MLP neurons of a small language model. Each row is named by its layer, matrix (gate and up: input weights) and neuron, and shows model dimensions 0-127. Each number is 500 + 50 x the weight over its row's rms, rounded and kept within 0 to 999. Numbers have three digits each. A neuron's up and down rows have the sign that makes its largest values positive.
A block is one neuron, or neurons of one layer that tend to fire together. Before each block is what it responds to, as a language model described it from the Wikipedia text at the highest values.

Description: Past-tense action verbs. Past-tense or participle verbs right after a subject, "was", or "and" in factual narration, strongest for acquisition: purchased, bought, established, built.
L6.gate624:431517469541500531511567457410551509533537510379551598545532566471522364537433542430471552485505480430503454398494510527478534403543497434543511434536523504517400563555538495582415494446463464526418575543478495507527448497458533501493559615532503413560423415464546410491504403522521546533485555481538545448480578535579503540520566494584474529464517486498549489510477483494505534556495
L6.up624:462540478553507543523563462451555501529554504401577596519537568448527370528447568438488543447503485437510448407490524490454510400541497464557508459552534511505416564548525456581369482437475455514437584544445471508520453530472532486495533593545492438519415438460540405514502402514542548540512536484512542467491558541557512501523584502580493491476485474496548506536461469516497521560485

Description: Word-completing subword pieces. Final or middle pieces of words split into several tokens, e.g. showca-se, rebui-lt, occasion-s, plus "=" closing section headings.
L16.gate23:501480583475601446524434551500532503511568519466510488517429574551579614533471539507444397539523537596591455437585401499441564508474497484559502499578467510399449500481443496467564450497511487446474539493500522506536402593487462544466494565502561563456462488481400497549439435479546478468426548572454459483462500461493553525581428535440539578519548577561504524528439598533405498483530
L16.up23:457434440472492498495526537532470570575525553487518590545509480529568530619538456486505459451594490512575579488534500530499538474439498514492510463534510498544547434497543560521536533470420465499477465526514555452594544525522479524464565521448500579513435537557487454480506505450643433392461401482564407523458541462492507438485515486527455577510499509470539535489520537397431536392454
L16.gate245:512571507494495506506520501398491489525536462389543403508543468512498620528514440517518496486425466488515458521435496550519503548521517556456485548449553401565579580462445528492477494488616400521525549538501497514485579441465578472546373496512503457480500504552588427531543472452481507475476598512462460509558610504465491592542455519555473550470589523494522477475452395496566568471435
L16.up245:574457417531457487495407520396468537541498504527513491506468480486571580487475523483506581494580478571543485576414503526526470474473477473562471491473520432448533531548562486482520418538549439516450518417450499551447553488433651495489531559509449415516507366553462514531500474499461447506588539542510566502525497489432501552434481451450550471477513503604423516548487516578520466486476
L16.gate266:517488538552444349521502527550486580499521532380365453461579562523569520502569468477471380415450416508513467574467508496448515444494516525452490389527548414562544471513521557627603434505503505450544474511451481499558508525535645499472505504523428444496442526521509548576483555383461465491445583595502493459400474555512502503420531409453507505496473462491491489460484535540457544486514
L16.up266:511499479512537484416510545446437536507516501506500507468499497498562622473551482390534440594434484529495398548499449554524449462567568455569419466524471497566487511509558428459431520508475343543475448523495576520534603522496476486424520443587534542535517538482495437511398338426518476402495491561502569500496486455538540512533436509509485496529502497500428482550439482478596453519621
L16.gate504:519566450498534428526668465467509558471610498535370504495500531489511472469550562524392359464505528472507471455461404548536453485535470497477524439488534579515443530493546468460472520470399561540592492402431549502525574522409615386481530495524396509498505443482580462552550437545586531507497494484431436491531468518525580478487520497469496493503501435492468537417507499455481457422597
L16.up504:504509522504460459529459450510506463503564484465611508545475525543484547434483520584538533563557544520611453480501507508542498524503497527478472541470543536523481590479488491436538536543579431559502509497631405529484475573375423499522508447552508523496583487467580496391511454474515553496398565471452502577492530449456472505443608457452444573460519483394536436596518553552608510618459

Description: Mid-word fragment completions. Short subword fragments inside a word, right after its first piece, such as bo-fe-dales, ca-fe, stra-fe-s, antibo-die-s, and P-H-P.
L16.gate54:581503429504475429484560544452512410510437476539598527506505561591504534490568682467509455525483442527541543530498439525500515489588525486483549509519510466475446458457490526452468530470458435464545499512455493484557437676492470507493561511547520482519458548447521454493673491457495512507477553561495508484440537484516466454468513538542590528504480417461475460585482482467478541530575
L16.up54:522524587480504559539496524500511564546418518498403504527467560443477474431518568426481568376478543479508479509502514566555503455474531474514499508439483476452435441486496568377467497406527505535566475525494369511518406524501436480463601450484457435477443484460507487577487496463551483510475507521541526592570407585513503531476413504470449531403439557467501463521435547538579518587549
L16.gate382:523547485468510470504491492455551435443483563393457507421474553477531509464576556480499511548455541556592546450506478657449529473561514472435516478418510503605498600454486514534517488547486500482570696504500515513485533500505542509478486492461615509537453465446569495617479467460502541442443534478470530541498490501493553376568487426470489507533494515557515542568510617525454449570502
L16.up382:670520471526442478551531535566535575484387529440546415481502496490483540494493532557553519484484485433623584509491559551385554463531541571557542543500509487435496445505464597500568456471559388499394568514552438495540439501454523578465386484520520507504575547479501592414471599511404422585481454552600567587569489479480498482510506490488459463566532487468553490582464550511481497472516
L16.gate503:522487471531546562553502539519523533540473523452528571490547455533513567472494475477522488521368584507500536490437519590497559540581481530471428548452517447493465607491476551523604462455430463521438402493515463519515572481490498568484536441574557443555456544489533499597578455462501522468366505486482521540539435558540508481477514517580489520460399483574499559512476464486454448521575
L16.up503:517604556378558582464508449488528639494555466518482460481577451553502506464546442460564523575412513482484548466502482544426546532460533515426521550526544504503519527566516542457416574594548435532461483558498510567546467467490514448323410528553440490532522505485564496438494501442438519565408429465503505521486379472449437451517507417580470491496568485455571441455436480507476483528483
L16.gate595:462451509385562509580459493480550575488502447419524541512542525551562619421511544500470503550411459507438525401499536577484528503531529533521413515545569435486509512477483499502515547517535449508522455560568382540379498529407507533488427493528496473534556530519483474479500546535558502486508567579568449546505523484524569559582487508431515511421480479522512470518496445517467573499521
L16.up595:461339507563533512549575513536555528472430464542380549592508484482502472518503489541542516487480517445474503489434499521464535475449497538476512495557471482497488582489464569412556465497458416491548485519515494516516466497485542448506454526589557533459452492434449584430362409450627517527569497512600553521547548585471508642475427467442549550547457503551478529413548660522529467555522

Description: Anaphoric pronouns and expletives. Pronouns pointing back to an earlier referent, mostly "It" or "He" opening a new sentence or paragraph, plus "them" and existential "There".
L6.gate689:522505514453537558466416500427473483411463514476494418512579506489492511555481556439599382494491471547497523513495388548478514422524562532639466495450524581475427427532482382513466460489440515476551527582565565480506537498440540521543537522407510499511336437512473498519499617518466492502522522471547510477447525470483514545454492486519474586487472498491478541542474543488437514444423
L6.up689:576523537450529556541502439500461471437449515483457473485562517552474567585453505463559438535464524540515462519482386584388537437522577524597520485476493499502423422460468405506511506415441460546563424557549565495450545409502507577604515508453472521486401515518525527534559594536466436457523541483563524508460569472508527457451486516499461564533479445491477479529479563438466550465465

Description: Mid-word fragments like "za". Fires on mid-word subword pieces inside longer words, most strongly "za" in foreign names and words (Piacenza, Mirza, Novelization); also "ca" in dislocated and syndicated.
L5.gate110:506520542561593483488545538437554470587486461418461502562385553576490399408508548463476520478491521527504532571486500530480488468418567418451522569462488551534474532520499594482494564435534489454500523455402382464362586502446476411493583500596510450516482480516533540388460518476484407516503514483427466517550565497448534553508495600614428433500432508622548376472500448465493505502399
L5.up110:440492516530528573470543534539535483485441475394538477522490517541483428430469457475445448455555539525551525573437560501396476480475506474456487532564426505583541525572537576570512504447423538500544517467463534445513480557467550452509500456520502476500500484448568568441530496529599458468494517407444554521518488468450496480487512571541402514424420547514664488561519380480593524539459
L5.gate189:554566523537541539469469639464464516495604506502578552441471513507510537371477575542472492540473423396393529415501455574578514556437506470459520448506444523523416478467550501534446523451487496542493548493409481483532515553459500531572477479507536526411627531491422492534504481582532462494496458539572479513554496528465499535491524496507501452537449519415508474540543496553566533469450
L5.up189:488577452508557500544495552540476485491577580494484463409530477461548463483498583481461400532459405404513517538469567467507468562510425502476505406478408440482470490527550492571376464427533503573553491480483493537568523509494419432515529474500520491471540466407436484604555463499482510446526413562531457471434495508452505549456538589438547480521443518400600524442473569588565487472514
L5.gate436:504541533510603501566436465496458509510497494351535649504599462468490537603496506504487543471558443477564487469521464586486486568499424540491476468484519629501512491541465536522443583484491457434510413514502485400393496551499513516543554478526445398469413459536468519477519526467461490535507545501555520477453463540534574588577443543458478515372553516570544430452514472537564480472440
L5.up436:524508488488492443431513583507477517479469529332571545514511406518450463504496405495513478409668506554520449514541456456488491457444444419462528417572481561465462496500406502566405509450442478533531413523480525462468434560500587503420482462496447494504472368473497611532511360470491403596534450512448553521569536519525503406522550476500518530530514567434492505490479507607447537498419
L5.gate444:512515616490572469480399582535502441517548504619461458546502537527512511485537638522477466499498510533482495526476508527423530539476555492436494424431483462487402463507454492534516501483495527406506527523521491556531525525511510562522405382619455544471520552450410447526511427484486466525515428520547521581382583495479497526461606446508519460498561525419535574523575612555520511534520
L5.up444:554465461569481560506420451491470570468555499528456537498416581385455587430533492497499490534492499556446500473470507539472451443513457580478483494380506510462489534470555482500523518586527577476464446531483542560493493554507410491442497449572478557503611507532620472541526443500549511577466469507503433454518497551469438584457516514483526448559397438486553548466497520566463506461549

Description: Name endings, citation punctuation. Word pieces finishing personal names (Gra-ce, Bry-ce, Mon-ique) and periods or closing parentheses after years in citations and birth dates.
L16.gate138:636498446526522481429558539456459531467447446573633519559507554476579541473501636559581426501474541458470549487416563474518466560485555547540493451444503575509532489523401541419508530461464521520437583426499592435508413453537539605552415532522526460494570520591548497527490515561502465571518554452483471518513493478520549479487444535440407496371505453621507530499565629439589468472553
L16.up138:493508533481471591506536536502552511462467497508507481490548503580504450469515480505462597554505544496563530520506504418449480513420494499513540604417507505476605551497444465473516497535556515590451556544476448577506569513490471430584475532576558554575576457543527475522569474488460447510493496478501411405558504479472521501601528487633372525516497401533479357462501556529461536514494
L16.gate164:516484523458627553461411532542414509533517530502536512445543538528579433441417462536488379466419545567525427343415513568495474486486448515490457470572569447459427508484549533446577517439512483496513572514441471491472512477540604422425438536481495422464438446397568441399539459494496527477526546527449546468515562550510479510446455482454503454522436496549487454493448520507549523484499
L16.up164:580577502376495547490490509552415510474500410581507568534393478495487452496477571513492447437483485578540517468499479566556493417546440518536541551580546506503503509563451547552525444486516548501554412353474470431490484454594587519545470449415532464527489437509494492542510529504411491501530458621479579561470522503542489508497403502591536463442527505502516532493398531517450468433457
L16.gate417:469495485438525424441511485447454517472597537461550479536442547419516453481367484556489458370487497482575473491554567507447462465547508503556488491485555490462445477482394504444538590385475546464376470477464552485519557435593540510559486509504495469554548588498525507439623582496456477519490480489412568540502470529530500428523507482500528654541527472483445431446548608523466476436565
L16.up417:493526573472430542606574528462568466504456522513509536506463465433550472508503468558513479522541515503531479423515517481423525406481428610504476478487412522521444557499536527499494516417517529500553475436470544558505483481492471512482509547544544461527549454518546576463523401556506397454509453515499360455475515432454472556489535517440401511418506455533512498591553540514619402481347
L16.gate466:545507530432534519449453505498503479502509560522563590465512576423463498439549510509547599528520474518386500409473467558405510438525457492500438495488439569458533444365502550507508493490492426486468489509442521448459526524497483477449542508536520557524589535468532503452433491492472468455514514506528532449561587491407424573508658534504558504373486605529507435485526478524459578509533
L16.up466:575480483508552455470489521506497434379439490516453521461481440443420470420499496523474540416508540530480596485434587584488414558459483549605426412484514593451508465440427546523595490538450537562488472479514540554446508497603458574448603517484514540520572572511533457487506449507511514491540562428472533515546513538548408520455447509490546501501514546559496435517519553532476486466496

Description: Word-piece ending in e. Short subword pieces ending in a vowel plus e, often word-initial, that begin or split longer words, mostly names, e.g. Le(wis), Le(ipzig), Jo-lie(t), fe(minist), le(nses).
L6.gate274:471469517533505529497620544541555525457532487585496546407491477461460557415540604478493447437525429476455395449423473558530501556525459491427495469499493515526399552460504499417492549472448540514545445467465467586513402464522460511524409573511459613474478596495445536468506477543452567451397506532536420558566586468469528569461456562534448506510477457477516485541452371485508596457476
L6.up274:535500519489481514535542453632443518467502492539515498491530516519458646472545570490532442473450490415433459426394561504517484560533474496513457533558532530524378590547476517474544447490469549528521462464525512569510406553512472534508402496493500560528453593570433530451449502564470497461428434560506403530555488541504535521462399460537541456430429430399498428505494453437499573526444

Description: Time-period noun completions. The "s" ending decades like 1970s and 1920s, plus period or ordinal nouns after "the" (first round, second episode, end of).
L16.gate497:483502610448518364434465456442487470495536578492496484514494538421511526507438576421457476466417557584510436471405430509513488506467496450512524455427475517497503596516476504412426486582563467487512481509452380526470550519509577442413442424542522518552416419459457455560550505499517533437526450413486514521518563426591535530505532469503466577450502556496471449533510482603379528421471
L16.up497:447559482537543566493412476537530537432491475523554546524559470549451408445566499462493526441592493529474485414464511485458471623384501570509484525502482519489641512418502398567471550528524484535475480511540588509452563426595408508536576489539478501596516564539451504541517518439493487508477501540457518533495404481535518523536496544534559576557490521526477435576477500443565622505597
L16.gate639:474424553528504547513489435424620519595537600531469549497509567567551463466495524434493494550377524492482450493410521541455458417566519450515563553522527515572564533457562467463478517533560488506529433521425409435512438417589571467474522514497542548515515466474479460511412523467424522389522486500459483399605539454487480489538506450534518529572491524429509459493468530547485590489476
L16.up639:411525481554551431470468480544470406526526390495475519547481458466559578537527495589469527459577551581554601475457479509504475446509529486512522458511432494582541529497520539499525516523546476398552474519595545446492550515575540435502533462529510566428457529540566442553558515460567479516425412582490456538388481554521524448550535445520480567575526511497617487490470407452495521468546
L16.gate653:483495494526516507387424550565596419534525512489534492470536499440500500515545595498535575524492494555499459462425483409452492607479477502530426452582540457620507457513513502444511536549456427461467464552565520447431477493497573428498466437496518508481494529527440528593475502502520490561448580480475564460433558479414521491450502532577467520435415493545485525452360491550480538452472
L16.up653:459549523523477449471388474528380460484440476469483503511546520497551480420447524447464551527426431489470487430455574461531544535435640474511582544508456507484506573476495538553455444424591411466512494459544448542482507608553515471581512449533446477517418530555507522529452458420504478423520526513550588433592534438466505427597467660631429447534508427529491483506526451529484413544551
L16.gate688:495464488538516546448525559438554444545557480465520522464509484464475544451514494449476555423439457582529520401496511463490618540512502501504495479519485538444555454443485521557531488563402396415471448492523508572434521528397537501601549466520544521512447446508422583551477446527504471441403559472615450542462504492470462533404500459458519495487441434567483535628523510537506555525513
L16.up688:548503463443543476510521567494513470460457467524466457513527571562531503455497558467494536513512576469342561513538527518494487490552508478443454478480537561456519477532501506555521565533450490456469438597433445364514486499465540503496467432511475459521557462512509417478412596336546505515487545452467574442486493466520477589527509574560525514460566501565490502525479421540425571447528

Description: Predicate verb "is". The verb "is" right after a sentence's subject, especially in definitions like "X (born 1958) is a"; also "part" in "as part of" and "Notes" table headers.
L5.gate188:498469525502467565496539526564495555529472540531506523476456534555489466475410552491466518568409498529575469552458491441449521482505466510544511576482529549463442587488546502495557406484364562442506407540546463561539539529513502549388448435452424468535558534471529411420480501476548525435520468486476541422434435486407490428637455507492470517456495489484475525525534562465476507467530
L5.up188:550540447509498484552502632554472517496500488464509418515506506447507436455498443506498503512425434428478651504475466338492443518543540464459557599541490498439481466455559518523476455505425562488460493470518555477491543409464576528477534422483400517589587465555483569459434486513470559539411439373470423545511521534457441532518419535592503486464531542461489475569511445523501623551518
L5.gate270:477564455456571514498485467495509491488519533570434550536505521571523429503515501567507544504458517474423520508414592467521510500451539578611535516481494478393514504557544516494530500410472569507484506631501542446530447501377414545518435518416526552508536519472482485605518359517461564438448505485486525459515546525476470546514519470522522553485376493499475529624553489566507499480495
L5.up270:413549559538572537513518565519507557496414529525565478476524493523506507548478488593496504462503494571502664540439432532480524401459567519490498483456511519559496529555530581498481565441566553594477492606517487510567508463537524426428486528484528582497525533539468564491460434624524617489428557545545523425556516434514481584557480649523604523407510540419456517513517566502566490446523
L5.gate335:487521491449517466421500498492471526442487434399516486471478462580568508432480470517445511451615509579478574570469513492511524545502568383492485537449478451495527493464493487479546480530467457506502429506506485616416457549565521495484571445527486537545461447460534570470447459465511424525604378390420497497488457538469542458457454466551472495622480505511455563437560526444569537602477
L5.up335:523506431445484490498547537517555532493522502517451491494468488503547456480614496423527495504560521553440477472486492543446588406493537439545500422519538457595547479469504529500382459481533547599511504455453555483352450459471481610558611429576520538458461517469519443483487501527487399570616477339429512490433578511458528398550482498492475445570449531477554493522538468548429512498480
L5.gate336:386499459578447444493479508460541484465477459462414480546484489564516426438463514545494463439541509503474413466479498469489476518454455481475542522508444455465471454461491469554462524417571534441514450523557523526468530500496486605595592573509562459529508556537466502449494551478412514466531494504511524439454437582394474502572541546531491545587565485401504489411504547530534540557588
L5.up336:507503566514536583535438524493437475532442422493545520487497495534533524510424529477540443487547445584512513433505487477430453508499576519490464375546516564471533425499471368511483546488604651496490481496524492444456424656528485531547584604549563565484553530501490516489490420469521531517489509505477561533475504510491469452548509562550467398437551491483528473486499416547506472494489

Description: Time-period nouns. Nouns naming units of time, often after the, following or a number, such as month, week, year, day, time, century.
L6.gate4:482530436523523503471493521442507533513550539512451455573627467462476459564470474498531570550477541535523453454468511460441515447555533504522456422514491580512625517423462509403513451505629534497481475542438453480475508476523577609491552485478540504610408604415482473524576553458422522475444446474482453476573439399436514473471515507552513597529586441471430478479507463545469486399497
L6.up4:591527508531579514465495497439533547467515484518471473516552469479517449546498517543559499558567550480543440435492523433491563478577530481559422466518463554501579488461505495409417466520592541475458438489435457505495487495534561610479539471475573538525449591459537406554534556489452561506462444472478434443574423389480575467479511483532485530521541504431441524492411408550430479406416

Description: Biography opening predicates. Tokens right after a subject's name and dates in biographical openings and infoboxes, like is/was, an, Years active, Died.
L16.gate312:531497510458507473494487469431479545547487550471487449477495601515501468553526449503502487482466443527455540537418510536596530380575459474494566435576485444462424435409521517529618466436512568636490457524551516502525429485532525496501491442511479493424614481405560551457530545499500431538562533434514470496518463526501575510500474548380490521453588534533538498511424538500595499505451
L16.up312:551556455550467553478548534428486543448471587426444577406427528478569671520489515477483472531540437590534497524460537483514518448493524503507522474492546587400523529496506545581491485395491529573460459495520564585560471465594568526460568570528472529554494545561467502516555511434560517578505406494488471590540474501477491470513570362527447521467604453482552549562456499442546530393471
L16.gate431:509500492437362519510508435490478574533531467513467503469522532524464534459559429477536454518525507467503537526556558590619394393560518505441479475511522471507446543440529500448584495435503562471501532523457476495536443457441509497500494462409533489492590498435558473510520496569550450438513491483522533388447602524420597504519469526480440475499449493516413508463487550543597537449516
L16.up431:516514521529454566513511497454471560557427526610501523520536520445465426538504492477531505461548504538432501492558551436474533392418488474565516618502532505438524489531516553487460491493451451580492335549469514497547506455563400455477549476560496551567531431491437503555392440488544434493486489403494537524591367493514412497454507471563583439425480514511451453454451511469372546504527
L16.gate434:510420450551392504414597556471494595527528567487539529537446543517538501568510540486537552491501400497415487471510401431450509433533435463472499426505445526573427481432528521437450462521490433517495376594428475454517523622543595554583432508532515500482507450409479502388504475525517408512470558461578551452483482515551551477474586437454500403503566530455460583584466507490501560431449
L16.up434:459384484463587523577558524576485563499533498428438467519466481413489583546561459452463501448429465529513593418426416528478447307444567566470440542441492474537424503488500486567410482479547522500575456521481514470474451531545549545505510540495583536532443460461480524486385514473521485442514573470493526490511487530466576470521515443472500529478487607591464591484431484496500493546391
L16.gate453:459464511446462472547469443483551429546562490486544478479465539469452632529519491489483520528561468537500516417491442466555500551606480534477529524532510448486529478424463447545542405459409574453559414438410496510566545606432416551513629544443496449596498493535677453479478521576466429399438540571561429520540483563507567516445527512523403600517458464461469574515514574504541534536451
L16.up453:509564514509516413503549555590427490499569501528422570423481529530471491584413476456455547479472542441480447576527510413441520486664494495551534539564583410587515549455550573508540521465484628506478591496504541454491445425533538512486533455500574494511528486505525509456570458553513529477483479467436520572597440582502495513376424490494474495462443469426477479537509553498528596539466